From a checkpoint of a small transformer trained on Wikipedia: 493M tokens.
MLP neurons of a small language model. Each row is named by its layer, matrix (up: input weights; down: output weights) and neuron, and shows model dimensions 128-319. Each number is 500 + 50 x the weight over its row's rms, rounded and kept within 0 to 999. Numbers have three digits each.
After each neuron's rows, "fires in" lists the words (lower case) most often at its 100 highest values on Wikipedia text that the model never trained on.

L3.up206:584496480525508639524404393454487474514547367490516525466508489455508485590546523519465491570412509531501538549484452458472550407464485466456494530547457565509489525552591493394532396562428466462457514553554479549469448554445505493483489490575522474524517420495506495450519465504552548419470473478394456536553562547537431445393463518480522537407514511494408598545409474375525507431588481504448476453515438409550523480386541517543516558501524476589396486512454550423454503483573536465502468438507396478545532412532429469570421486519495519590475469527452575505458432509545552446
L3.down206:474541590436493514439499513457460426569498578455531581545569524458448469476452478518494554503487540504401465400477529446569524459470464505411485382487427534545531483444489489487503564471464487438468500546519421483488632518491509538531573476515518526427438562447547460513501486473456527456496482487501443537521536554579555432512601432490545529539540442408508618473472503442490558530504510445573466356550518399503480469569498551501445456400544582439544439407566616580508611490450472471450498483483412466480595480498531480556477465568578522499594566501525508466538415436453521528
fires in: "in", "international", "on"

L7.up463:552495565439532575536516453546481483528599579490539552567450491526525534417475510527479477538444591510479397496500426501452430464532535463519554472533633476424466565493450490504476509518481480529494505532555468536480478596472574532487453507518525454512508435377512510415505511396534493552550442533480588484457503588519584488471440543554562524586503451545424572615601423519532520518462502477552582569466491487461423517453483474479519493425472574442711534511463495507436418498568517552450481534551518519540501520534502479497414500472525353540479498475547559548459553491563532478
L7.down463:612513512523497521500550511458552507556498595537501578445476435536424518505498555522392457504494502512500499492542532450479482503467562354579488468476486469509483515486457492554519432455430484538515353501498448603641571510490545429408433453465500527509458430477540509498592593526400478529471567413482543420579431442505471474433514461502470591467511519452480445476614478471559518398482460545537368508459541406487456447409555432492505519513594474571523572507452503467544485485391499602542519452583477525486532476602435472462439583458514520530590460586530479548436432426461549539
fires in: "in", "prize"

L8.up218:439494534514628441479518611529485485464471536575511610443493458429571481538502449520510570555432522508482543467493516504464462532487421585545537462475540535524527581542577526443505432524516560489464528463538464506425489503505546438456600496558453489530490465554507502425602563562570477483528588478464505478549480441563431465510537464515418565512525552537476464517485392514480450461521544494488515506478583553538512524336421496427482542508521389487432476546518506473564463493452501388493613516543489472429495500501413519406509524550485480457514556465451526511527563448529461549
L8.down218:584456498491535464472476464498486450531522550433537430450499457552517555449510559537417531501513592550527471507466519495474503463515527516487552485462513502585477584431378493532408501552486450572549518469454505505506597492523479458595560548477499469458434485409469525524462504482500498529552444499505457474436568453421542611496501486549549470360614434423489513441441562535515483509529437513530484430549540564554434407595499497579556491469472620520503456510452498476449562413583535499477548464417484494548494368506497492467423493491513445481476571534476475421493496433489430498
fires in: "first", "last", "only", "eight", "of"

L3.up1171:533590456534612514595482545521488521563498430509561489476503521585395519489474507478580483566484419467442543517558496540484509506476533515517526486508514513555463446476547513384470482438516568426545502456528532525510477482538535466486478492556570566515583446511525430441577543612584451519527477504494548453557521474545454488463464524404442547474459546524448489514484509436315543508415495549397490403554435565469477497579544512497560584471516507399470542468478532524557457483423408497536606586460424504514461494501440488425521426534585535423509515541519565530468410581560532519
L3.down1171:562487587496537494547487428443482487596411494562437579509452577488514458567600587420529507490466387517528627536551460488405456467474495440490555451488484517597440470470475475537494476513455497485501492582537483505481530515387485508508414477596467466439448556466493483488449450558503520582476529503512483513593520535546533465510496503485538500526511438525502477515487512456503471431538468468349350452337463490549500451527546411520506509554520440468549455524558552519552406473557575513584503590476422529521544495556557597415569479555483481514553504527541516474551484468516454596
fires in: "new", "academy", "above", "caltanissetta", "ottawa"

L7.up666:500595659441501516445601541523514468509601458533486501495387532499375547498516517566576541583584435460467497530600483493442505549519590458574544485581455446613513513446480470590501470430546496472440541450527509528489535446504543371480486472407497482505458525417469470443626508454407555479588520469485605545534487532513473506393504591583585551452437550512478475618544505515484524565585493532487583504499499552474521511526444538528510465540579524470570554462555505494531423585544422490481520448518471548557535502448487462465489514572491521497451476555554555505565540431539612481
L7.down666:473534415453558548522495544550476547500443544513358455475480547535496519539462542561553509520524484533589472482513549488482534485526497521480518454568425432388501502455387587538500505562427441521481594407506475522522512538534422519419514560463494555485540542577462537507554542566466439510513555483515598449517475580491540555456554496511524483460475565478564458448506509488566568453545527500497470524439517479504517536488490477461553405490525503521490519462547564459545437485460453504480538483575541434471455428495473395499452431485531454449546483574479502388447455429540386466
fires in: "october", "september", "although", "april", "greek", "creek"

L3.up583:452433454495529496451453484540560501500381528497475440530505576522476467493511454427388500548542448500561551561514561493511513489513568513476502520571557427422499353455431468481502523477477497410630482487491514374528501586562449499476538529556488513452489525526402451499453485617467440487459457507530541440559429434465598464473501497423511559594431465539478437404473459438487499479357616501477613419475453543522469509521628447469510497452486484530436518553467419413490497521511519483525490475533466564459536581428559460481526512581465564421511423416485532519490558471521541548
L3.down583:521491530474465496547519459421486513507522597572460413517481555475560487468463444512476464568571487475378490536510362488522499542526488550582623486492541500509481436513539474433401484414424555500424589530560528487563483445417518427381549564466519591529538468565483511530483468474520517547439588444549488503426402473555481513432542538452460516507565583465542410527460503481552518583474566473492558520458411591558470456477516433416510521551549531479530558496481524586545440478606481536472416496529407531484445567501529469454568495507472546513499470468560469437529510489473514448
fires in: "s", "detroit", "linfield", "no", "field", "miami"

L3.up927:449442402542565509535401509536522476401562401510470497425505444551419465501519455507467460571553474530502453466538472489520476556459494485450510491510436493580583542511453556500479427514539481457492530582454491444515428491590557507497445511493502449520483576446451498533633493587570471476516408493588518485496528472544522476522477442483560519503473410513460492407529491415439488503469502510392449446518550480540451540383563484463468490600454538477525480526495453536504561542562423606589524455491533468459454571536461422530538498478536472510494496523515498519537545507521505430
L3.down927:587485563437460530473479486531542602503486566501508511462510454531535534583573540430479499582485513593424594435540588464510517507475433433485532461533549514516474477545512511544444502395438422500474454525489455506455405381502512492515452486483463526519590456562486496399487513431497420484523552380593451530504512509464462388541565388476505554543563523639448420548477438575431458504467509517427492487495523463464513402476450464502535440530432524515519482531431449516557511468472620609456484450544469489469437480521535604474481569504477450585568544466526434543503604489415532532
fires in: "new", "in", "into", "newcastle"

L3.up240:570540516551524543545676519422526462531477556614505446463573478464511503440534502502499436477578426474551502496419470495500538577453514545432474522479407486492469577452574455520516504482517500522510481583440490480505531609528485584489535500468502544488502574465513550529416534531464541476537650449491516587511562482527428565476541469470522555495490421568549439558417482557425517584627451480544497481471531431425521499494416536556417551471518574492556452564484516611542450549535451480469459502466402525529464559507435553471523484550506411591531589390523447506455493396440447502
L3.down240:475474504503512555426516537579530508533560500544401580584502569445587443417539569482544487592565484567534481597464608462515467521489507571537388381517605482552553439502570608516475471549430533438484511510484570634514560540506545515487586482539551541425511521502532592524535551540510478447509435646522475531515509463413412492561435509488547544459494507500506448454538487558552487459475377546470486545444528449499507526514553552471546431491443451482523546463566454421441520476468511492550535550398546501497568504476495472499521576470478529465447488440532612487467498517504529510
fires in: "railway", "railroad", "iraq", "producer", "release", "mixed"

L7.up87:623357538616550473520449464524483541460463431538492487483478477450455492420487513505516530516510503543479525540474531535594476507465559549406468495474514460364501595526503527428495493543511557479575542474525540509445534435479376523517523512504541548435545517455571530481453494520454377527625438515581590480534509517543465479519453518550533516524524443629529457528562373565535497491545448542571577578525528453397501529524622453490506527429411497423484448522461503398562463480448514420546508530475548502564496542429479437512420463484570531499464550496499388474468537448546507427
L7.down87:551471388421514538481589447468459525576500460531504525499470479501487517636481506452466484434506491459545548487487491572545451552577508427492534438576544443526391473557458467514504511454533514495528563580547543553474594441510493470404546512525620523477513497530439525497501507522488518440534554540425441465582499449542429525547576527481501459452551570510539407472498678555521414553501506608475413524697495448478461365555444456401552494477541507544562525512525494464497477520575584537480452499567459470488553512483525495558470483529483513507489555534510490588367572508414501534
fires in: "from", "which", "and", "who", "isbn"

L3.up165:521450575437516554385454467512459532493493495527436537557428497562502498518504545447424518572404553519483570499529527496462467478492499553474528511516413528490533484546393548454486456410510486511508529513592506493466495384484495562406591478580500434548537536507477496478556443550512549355452465484424562508469565508429499479455536435512500509478555456541623509533500433482358475555533459564533601494540472605576472526458560479534575465470459470523455483549535442560385545517488484624563568372472374514553498411486520519536523442541508619445474474541525522534556447540552446522
L3.down165:565462535529426461515535487489563549500467530480470523483566458446516528503472480535466390538464454552459512478494436468519470479619438543488484569503492472529488504498486451575441566439460573538551458459487450549442445412445478453455537481572477532549564471421544557464471440465462523549464484500442449539444539505471502504495508460490489449523555406471551562554544390494474470620469476497506604455412518485456484412507554410540534453344519484502491440511527456554525583511550514459400455534569427468506472523479519464421591416564556528497541575419469525522478472473500608458
fires in: "in", "on", "greater"

L7.up312:471524541492444530469528555511533514487481452488555525511636592433440510483522465511428572545417525517521490478616527491636512454500511571462522519544504496461413527556514533517487458492543491403546520438504500503470487561590571520526517490516434488482518503430529481538586520582563500433434572565528570430544466457525558499467488535549517427497473537467558467584429520445422491483440583529435436522464448522495424521482463440567444533498538494423483504515501531510607521473491406503478473476473432493480439442469519561473500517362380492504521483499467516488461538433475619597
L7.down312:494477536386577560645479557533502479506559473512444435530490526459565572497520537466462587456473465519493422509482591528487524459587416532475583599495468446516454517446418563563553425448466480527489475556436521491471538504467515571446554413472427454497498472467460562533547399493486460509509504391497514476461529477507436601438382479589501478543489552451536522383444534502460521541529497450577514434530509567481515546561452511449487468474557553476438434505531581569426397380486584528454497537466442484557462589425508483534522503494515388449532513403523527432475480532484549554
fires in: "were", "house", "county", "those", "are"

L7.up633:513532517614486479446489481502469535473452516548647420544559524435569504559476487556471562441391512464513590512506460485425503461506555466534531497495453491484493515472520465501505518548484481428486592482521554488462520458460397537519590495493542501499484510534552466466437457506484530454560559480462551477489493493512441428476547576509459545467546465484575473583571491392543468420609618519536515565454446507444583501607527515438469534513475449478560523462479516550441465487532607534582449532499432523521528590383470467548408579412545510446466566562476468492496488487509538553
L7.down633:433481483397538551522456530493453565478625512535581509518516516539478590500498517522514478514445678472520572500602580491492523480458483484497504474538519511466472543424524478571538438558505475552503613486516497530430595402588529609514552448517569558455550526506493528524518470533562535432529571569500477600615437546468439593558568488403482486575413508503575510520584489556465498534459508502532414534566447485497488475562503446596452493548520488544484511488533399514456543445581604497556429547552477435505511464498498401511421516535523449469458481494373559560514520514536523492
fires in: "0", "1", "3", "2", "tour", "loan"

L3.up423:428484483478496456534473560512513599544541486475581441547503544504501493401488554444512555507440498542489544525476516461562530483473544464428361454491545439534502452477452580533495532473498506513505450465474509559418485519548475467434389500501484476526514493526489468456536567468473519580650673566460362445510500507522449585388461553476475436518592463521386638483550499458405525503522470455400461503495504487499489521604458524517574636541430479499535491505453568408543547540521481515500532482481431460586511421501468555499500579449463502522521519374592577534560520501519458561
L3.down423:449508495498455491500487508461545527513406460523465591515517529509561452484522455503418493560463501483456553491459470629541512516430456481512493457497456556483491484515560473409458426408468575471486460493473497488405443514506454426630468368577463525449586625469483327506486492457431554464547497506530487485485377438474591526482524504545445471434507522518474526430400545479562453508540426476512495482534427505484470532487431400538470588488471564515377502508548545489417497477441485555591541489502526444473398510454511496430524538506453625534494552551485500573530439448475509532
fires in: "by", "rangers"

L6.up1183:581476544576539501394570536529440405518441656435483491464459496589582535536496483469541401521477546463443413504536546498452493510445399546531536480506503470575474459491599509523473532397520590481393511579464580461475454454547502426501505491483551548519516478482459497459422540571544486516603516558497514563482580399476507530510437478425437504480576384483519493567436473471597468499605480605547522514485563523465447485473521455547532472534564472542476494463487530380580479488511579499537497452439392500495558443591403505453525510533484526493487476452471496503500530454428516526
L6.down1183:497496409493544456532565530526540434589550483454571460387492491511546499623421459450454534502481574514597457517492568457541535663507566555536452538514555524544489467535479546466532461447531575517578523553523558439461446387582384442477547503505483435576429470516460550534534520529482494493575533445434431477525530508524523482507461520446448500424534432467425514402530500537597532504473508543494585525524565505481516555538604516526509492501481493482439465502536433485532497546481493501553485480578512506614492564424492588500503489524473531514541466475500574475463533534480508501
fires in: "by", "later", "upon", "august", "sequence"

L3.up758:430548388527573487561491476556482564489497446556586442499552589482546469398467453422525496462430610480429453533459518500481518564529552395492474517557478529515539440487455605476463554471466451458493627517515582529463492422501456562482407505529498476541494426433384517464461518506466484498581522533418436570468660496513439497512509474507433439455448509550458543506477521485479497425613400535496478513448446391562453490420519516477536519584434471523534526484460454545579545496519489481553527513458439459487517480519537525477574547559524405514530525515536513502506554518473432549
L3.down758:514499442498508409505488497516519574504452393440524531585494402410522437574550484503538487532428509479522487408509502468477444470507473579548396440420519481495471430570495411578504515467505536456394486523425483455393483448475468539582459411520442533527475520489457396508569492594418477487551548486489530454519471490472533451456496408508492539466511476528514460508456510566452540421505432521524496438432420583440484524464542480484526580486438542540498441452509462485472546420477535545541606517496503525414433481388553554539409551576578496561548434506490543442532424504496542634
fires in: "an", "any", "anniversary", "analysis", "annual", "anti"

L8.up191:438505442414588515487561551446523454548531545504454500463425541459511506436531482554496473572588496549485596469490449477496491462565553512487475513466466547534523477506381477546491502630498401444546442491395430462499522520440606458533484519505457515519523582536473498472499507454563528546522410533623498550464514455475552516501539533524473414482488633466436626460476482517520479496517531628403420540444492521550435489440453491503526483463482484590447476476482525499501540483481479420560506553513431459417481429401405541476436496494516471422516555577503515513507597501482551527
L8.down191:523429467455497496597471452506493426511526540569502501474570518496435501504487478497415512523453538450560459525479487464472496591490656482536500488487511475514507555528406475423492429446497533462542458446441459488455531508465525456510483439503483512471448549508485473506458521542462459500465438384529498478480482566546406526560472476515564486488532475418404441501448530538505408408493482488389472458454519460446538446458514534514467391518536521594460462512429628477583457551463577480484414579461442507464505461473481496474449403500556548504481461479516508647528512541556524487
fires in: "park", "street", "if", "townsville", "dōrō", "or"

L3.up607:497548475601534464586474468438450561426498535528457451503535518527473538478497473507505448482465526495488374544394480528658500569459485492522427469556467447504517434482587402629531588505541514547512586486490542414564478484544539430495572494460555527549402493455483493530492547502482495454539620524456433560474521528545445573565517562395605459524466446567415467490475470461464476478639531520546442500478569512507497483482530485499540439565516406562570483532477567558577507467483464517588494486468505509535486505507514553556485500532536432546483542556487437487466432553485528518
L3.down607:527517539506530491440451399550569552489426565475466563489547534464573528534569514496489563547474551492461401515536543499552493478463530513463514379444516460539470457493511522496549495432483574520376495568488478438493578516417497473541485548480464476499492514562557564466552530537420427445441473494526477502539506465546482520553487419521450508554482588557563424435495412486455496521500477573457410497453537524456558520406536528545467593502395482518496543513554607536543502466391419507519562489462487403382415423507531543531387528499523528489468532555532581513548548542529502638
fires in: "and", "also", "formed"

L3.up1164:546548477445496422518548474513547536549486380470421433530429556483567488472516487403531425465550519469522474461567469493488586498517502548424496508434435457545489526462370546438482461499481392567437611471576521536483522570539529517435550508457539537530480406592500478514514495534444577481451459517492500481488502518486490606521543538462568508554469488540451587547468505424507487497496387381445458484441508425544356494480524453531451502569488472564481549483584534397533602424508518588594524485508407471446481491502425469566410564551542529446554523449453451509499503448505521504
L3.down1164:527522603575487480490544517495577498526525464454426467527529492379476447433508565533433432494508507523438506525570486480493515497420538450485395455520490440496492378539584414534495451468450522436477469501533480517532457445470570463526489505525452544505479544510495434579503546525450519504520516466514474500518461510540497537464513463467565539499494515480552521457479428475512591500449527363521367490571496595478550607484513481470489548424517556479523480536577461449527493484556371484508443493474512610444585546458520450549527515489522500551598375513549478471477408554448490502
fires in: "a", "an"

L3.up298:514494549543498537465466562457562534506439455533542455463552501372493535579519494491570490544454507460536442422442523537458473481546525536407574533517450424448472429490488443463486456481475572427555516467443526455549484476423452510472518516489545462485456559594583494519494499471422464538435435525603555496552429448475463520560464456565587512625443501465554470518369454601452498526553569512552457562522552510515509516493565537480461460486444619543504572477525428570508487495497582414508498529521538521497548543494471443463503501498448494440525459533610487509431489574566488447
L3.down298:414549525571468499521501485424401498442553539483605478488471521493578449540434453494561500518552521514400516486544473468481531495630538523496559615483507490490480409445463451544444563454455475462546548558557538498579495491522523556577457561468450492487476511511515575534476490501510504600438515537555500519499573496510449524403492521392491556563511446443583404621516551432504436574380421526559647482508452454499513470475487526515561583490551448588457634470523513596502510472598512445472546439458449549541578435508532577568523501478471519378536482506510484558490520574494414552
fires in: "3", "age", "1", "6", "died", "place"

L3.up635:373494495500501492494525496519473544477486456609472496508452550458524529362501489490509477475486403496492503518463535469442474624513465523486566518585577454522565491521454479617496504474480332505498446535467434505465488522511443597482494501476580586536448576482442427465438492484446513472434505497640550563486460421510455528595517625522559456400493368608580446540540511511528457461569440569416453477453534537536462486536517504435418414541539444521486554525601490556539481494522500456563477493464509587438482589526515571556423459494522491428522471526426496486430547469508502521
L3.down635:483453560464577416410606553578439577561471464462461415517527506540500521503495513429426449533578514499556477512578547495480489584552618468443513470546470553519560382570395599446571469531472567472528506449457532533551501445430605491507548534517488594426520446508582530494447553622472458561454511506471516552510511484594481565470473520449542631537489483517535440545543475444415566488414583453489424539613517440507505491489549481437489512572406533448523552496486450492517483562499501447504492538449544485498400455542576437555506440534453451502462490546591418532568550565564485449
fires in: "to", "than", "may", "towards", "forward", "league"

L7.up313:535482495496511526528583439454500447417476471474509578506461480554495531514486463593535433567563476512591437547525481525470530485522556532529487460526579464464531446440579357483468546522545553468538502500490437600487521496480437451420488482492571478508518529560547468455585441480510473489557483502470516465565574514488512540495576543465518472540534529529542537423472496544446501446565490544509565421502532495518532505472497405574456560451440523630620435501585408482413476508499482493440567586494554468560433451491414510504452455561487459477471502486481460504583495456495501426
L7.down313:508472517418505460438567453447435581536496520507482400493541546498443482570593611553484592550458509433436445511571515469554446501388507529423509503496555498557476419476530491579558494492484503550564499510521602482590603510423534445478499456399493524442544456566515436468475604450489477479568497438470580443512465493425438479585604548370414477475552600475561562537480516473522438468510544566420444530474470564484360373455475527498454504475549556556558521470538555460496469510509451453581498522478534531521538428478489462504468470546424573563507472558635460516496550511418440496
fires in: "that", "this", "which"

L8.up380:415535462435618431525512594537480538467509473473513494537516478563454503571538499450447504462544572474432530460511406506457482449597480507550469506532462463604544399506511583533531493522523456490494464583489505512509490416458538472434398498446504486638457544492485531554561549539609586465562481514507557506554528467550349445487538496403446460481601503443497507437478511486502493481458477490540504390577499483493495534426500400499513581631479520574523501453371553541458425548443436532470542516501524428507475464519445474457468484570424489629457560472504499488511467547512463520
L8.down380:516547469473499521418539489519503585519524578493552454423514453518531533405432446465486499501526585474506511524487465484471492504620530447558589409526651536521462530499544511559477565473535483491472648517499528448521530497478392455589537492501474513492477540530414558400580554520501492567484546509509493468441577553523558604509526472491443471459494490562504542448513502501491413432545532603464544454517521551510529540469495573534467572534478521545509574468543546425464498499452494530445533552517411496482516527536611630488510585478618495473507591495476483551489451461489501546
fires in: "first", "last", "luchon"

L3.up784:572608445510568569467605464448538470530439491527512431490578483463444502500491508466386415526546492396537553430557532503388523560452477563567603478559417533613471486506563504497492550456449467434544539502523527423500463550484522587530548485576530551508545482487395524480446521542519501523484590457500568485479550486493397407528510474432436555454523565541516466498420545463518495557569466422454526368500565467507457475481545519510532458484513507525488527547529565590588496519460513424536526461490465515473481424509412484534517517562541461533526487606411547498444534433470476463
L3.down784:513522523512554538484608478519497532593496530470440538490487514433480514448436559506519492475477451508587491561625554465495410540475510613501455544498578499489435417542493559551551556459455478549472600588387418548530540546426507527416621493560426551436442431458435607560496533562472507503424512574488426556522496546485496394492511457500481520501446621450570505514524545537511417490538439553491387417463550465514490444490586526494581464488461500442553501432599526487560462560472621493473491495489367527476467497457507566595507516649581443438596519469546474529483541545518497573
fires in: "new"

L3.up656:481483431519566529564496557472558474497536507585532522473547485414543487506478447515506459474525545515457464521537447507471567544479555546484484506454451479554485514488517523591468461534502410432489460600496471532407496590469494544534516483510420512533488533502416543426410500519459510437617640486568533504571466442422507491395476538489459520378485522625478555431389510440541535547534493463582595485544573457467465498571524536530486553569582534507465503497463537488523470517567427431420511480509419446524438426482458564518408533440406533449432368479534536514477553407486431485
L3.down656:481464517486555508491607615520452554506539516519554488555496498469498376550432422437505473560561462513520421451473505445542535523419560619426427480473524510466520494417460602515504470493432554411557572534429427524549550486469488556399513395486440599442562459511580484503416493598486428472524485535498470525553387469450401431522521525559551510540446577493522511426410627506522570505478467561549457478459495518531396470520500469538460487524401508443475531435524482467454446499436545501573494519479516530560554480451458534561537540528485518544495527473518474521450417531476550455
fires in: "according", "buddhist", "during", "census", "decided", "affiliated"

L17.up984:508440525533439486512502449539523513426569404507547522532514494542516487544465424472526563488497410482440545464500603478543547440533469502523491508475548541472577504542466541497489574421440541477513464543525451471461463450467530526520485511528527484581478506440509436606513377496566581544496512467438456566470445612523454520554501587462484559522576502594465548543513528420418369532580425546544503451483534529485463510558453504601443412515481532438481587498436482503543522500502518525397507500502494457532492539504509520523427501494515506478413483555556479567453461372500522513
L17.down984:455534474455558441514474496519433479448493490480476426577498449538504510471409461508502501508511510561448442471444501543601420527505591487474492545483511492410470512480504458545540484470492521561532470471530485496496588456484506380527465717449447356513536353513604451479579454505548495514587490461468476427531427498477454478524549428468485466463532507518550508470568495500562502491534506541475441476500553476511514682513526501533548531458511519456493541372505444443477501513512494493446547449450506430496567439484523484534520530501583509504482596515509450443468482575582557512
fires in: "first", "last", "had", "next", "only"

L7.up664:413494485497610496422329534551486455524521451426511470518528522573574527531496552564445482491515529441414535469508521515474460517474425516541502547559510500446592460597521535506517465485536551494497453602526455500454459540605527467449587510473570476572515479567510558586441495576487638526443510558550556453378554445514543567527476538531474547496487444547479504440470458485535513544567561640412519485477444521432541510571443526533483540659622469486527586473502453426459537550501518483574549505454458507591521451563508575449398477514514562495511481478540544540520511488560492575
L7.down664:551479513445548402506470541540517457436508515509586541472408401563525568535555488578573484536440529495479457410496486438506516469546547462416500568433556394531606574518568524481519507580530526522459518483489526505526415475571541566398534501517418481423521444512405535487557560476529488537440494482575506508494476518414548484597495507481431546550533534469490505434601525505586518455456436560543490491483508534533550465540538518520538594577500535490492524466416528543514442479487485456434458556494433472535528531569467536508432438530426506444515488377552549441526406512493522518
fires in: "united", "12", "4", "3", "0", "40"

L6.up523:478453475488526395564464456507468456550522442532466471498538490450582510538511553488524541410653515550444497524535507472568516550445410495437392544520535544487509491449453485542515535462488558424548529456442444576506492465544599514613496506522518645414396488547506519473529516592486524442482572531442460511502480584559489501466467420510546552471567381490504380498532434554569492452444392533546501512513515494557392488377567480480453351495497549467552465466510467451499541502464426465496492489462648513476497457533514529566507522477565500559548514575492483486443526457493527522
L6.down523:499501477479536432433542461434454461488550515532507509471467410482466512461454578509479495520497538423469592469422497521487422592509449477509437469469459491464480527529474506499465504451560520543447525567374409427482425575556496508524450429513435488493524513490569469422475493554626542498475452469474525398364498502464517421456468459538473533494456502488382476554397570471481445528517471483521533490478480467495522474503482574561523512416546519417526513515463510543525555414410538435543607482571463429547481447539520519502440493490417458550535525461551568606494549542491358503
fires in: "of", "about", "zealand", "season", "largest", "sister"

L17.up869:408548522592564540536448401528477417545500478482528556393501560435528517489441466374554530476456547532511457524469500534535403476518458525525515432510546489510484495468467579490494474513542408416488486525568509512458431478600524500491567493448465528423416553465471518477490511494428522494507443509487535601498390548418493491510517430557473421473466460568450503483470512606403500431437471456532578467563456462528466435471390485473543515501524425406495457485467540466504512497647510548435533570480517496548577422476511504436591467541507454472465487537533458522543571405431548493
L17.down869:472535520419469519572417476493475510498504431483481483491404510524508539485462395509468436463464549492517502494478478504543520503423505513528463502443494452530477503479464526545567621453490457571510512579490470510531468528534441453478436352477466492446488536564559476476499536445465428461518587480545502559459534429568546415525483561478444537412482495483515537588525541463500392492570556429556428547467518554525534498562524585524539433510544470511527483461450499605492433489541476525480594393502427516541478573582523493469456504496464576543465465445438593576564402557554503459
fires in: "is", "are"

L3.up623:624571580524531571510490504417520529553466503517587462496520470428481521502566498533456466445508516445578522429513436528563594493519467505438517523524354555493511484463475444485496475631505567420424588522473542495489497556504527536480483495509384541482499477550515515461484503585527524464497552545422475539519502465529378506503433392471516486508479503529603441486481496517354482589523542477524478555526539512463532525442431517625561498511422454525452511512478526533550500518526460516515543380522444479513415425456456529462442554495470501563404457510485495511442471446481513481
L3.down623:532477546425456497505487494516529498391538573547499493506542527496526432538560463551518425475506471543404470497453506501468455487446403549521539425433539499517518443495531497517541501482523541455487520600505571543441571578540473579507483482519536420516495495454524559514528537454412454527554450543517504547506658520460566510490510465498468488533500524455542539480413503479516527497459364595528437446469580394462418462458470504508523433417467467523510482488545542468475571572565542474532480526454466496541618538422511596502447510467561579455542539513441522519422484431503485563
fires in: "new", "greek", "newcastle", "of"

L6.up118:574515584455598537487377563479511505502439551447470541541549460462411500434510492500541450440511463535492505413539545465586456472458459557531519487460469427527408517503466447514532470532486470478516430428531514525509536376521532436471425508498554420400448570532485439594488552408506518563406507581379526548499525424502528559512448514466473524493545520531540541513513520512408498492443458495524499511487517575471532491537549526410455418481536477470406516448538571475498530462482385510589446474518440591481488553498469570387492457480479556487489520402573456513468423521502536582
L6.down118:539504504505505482592461488494540461497476558554464579452447489559559533608456499419438661520422524510417409497401519518463552516537578608439534522463519429450462482411443476497526467504525580404556470561486485552459521574455491485457578625504455446487537501537547483469500521517480511540494414412481485372409404465565503472563561468463439591535513484451465526513439430563473463520509604595475586490422471482479492528500497535478455519537426540448498532440491463401552460461462483439464517535466506582532511366475504529498519553466557437537504417503511510497508437541502641542
fires in: "by", "arena", "audio", "month", "multiple"

L3.up21:513496454529652508463579418512483404497589478474566533478519513585523501492533387430438454515469470527387551539577530501517548478447494438601426485474473461517499470501465477448530452458429446458416509603549454557448480470488502504490474492500555358572494466492496522435555531395485615463608612520459543480445462575407448557566527513441572480398589440486493497487406510472476512496453471459604555531490468532458440503503530520557562507531464540448435490491507578481490519428458461448532539532447436511389510493463509481480537492524455433515535492451521533536519462573503517543
L3.down21:533478572467501525484583475574468545559504487394484514460495475500499514546568519451485599503509489490561578508451484438480417530446471507491387500467534417470568465475456503484456462491463499558520388440456457561491586389510427585503495340505551527512478514538485471523513516510331549434522603500389388484518409471456473422571482504504505531443506475537518527514490567450477496523576479545488429459428520465475488525530484401541447458548443549450486406482497437536501476504504572427575506553507498534423524438453466510465490562492521519497608515540428585462487409550479520512
fires in: "work", "works", "working", "worked", "performing", "hold"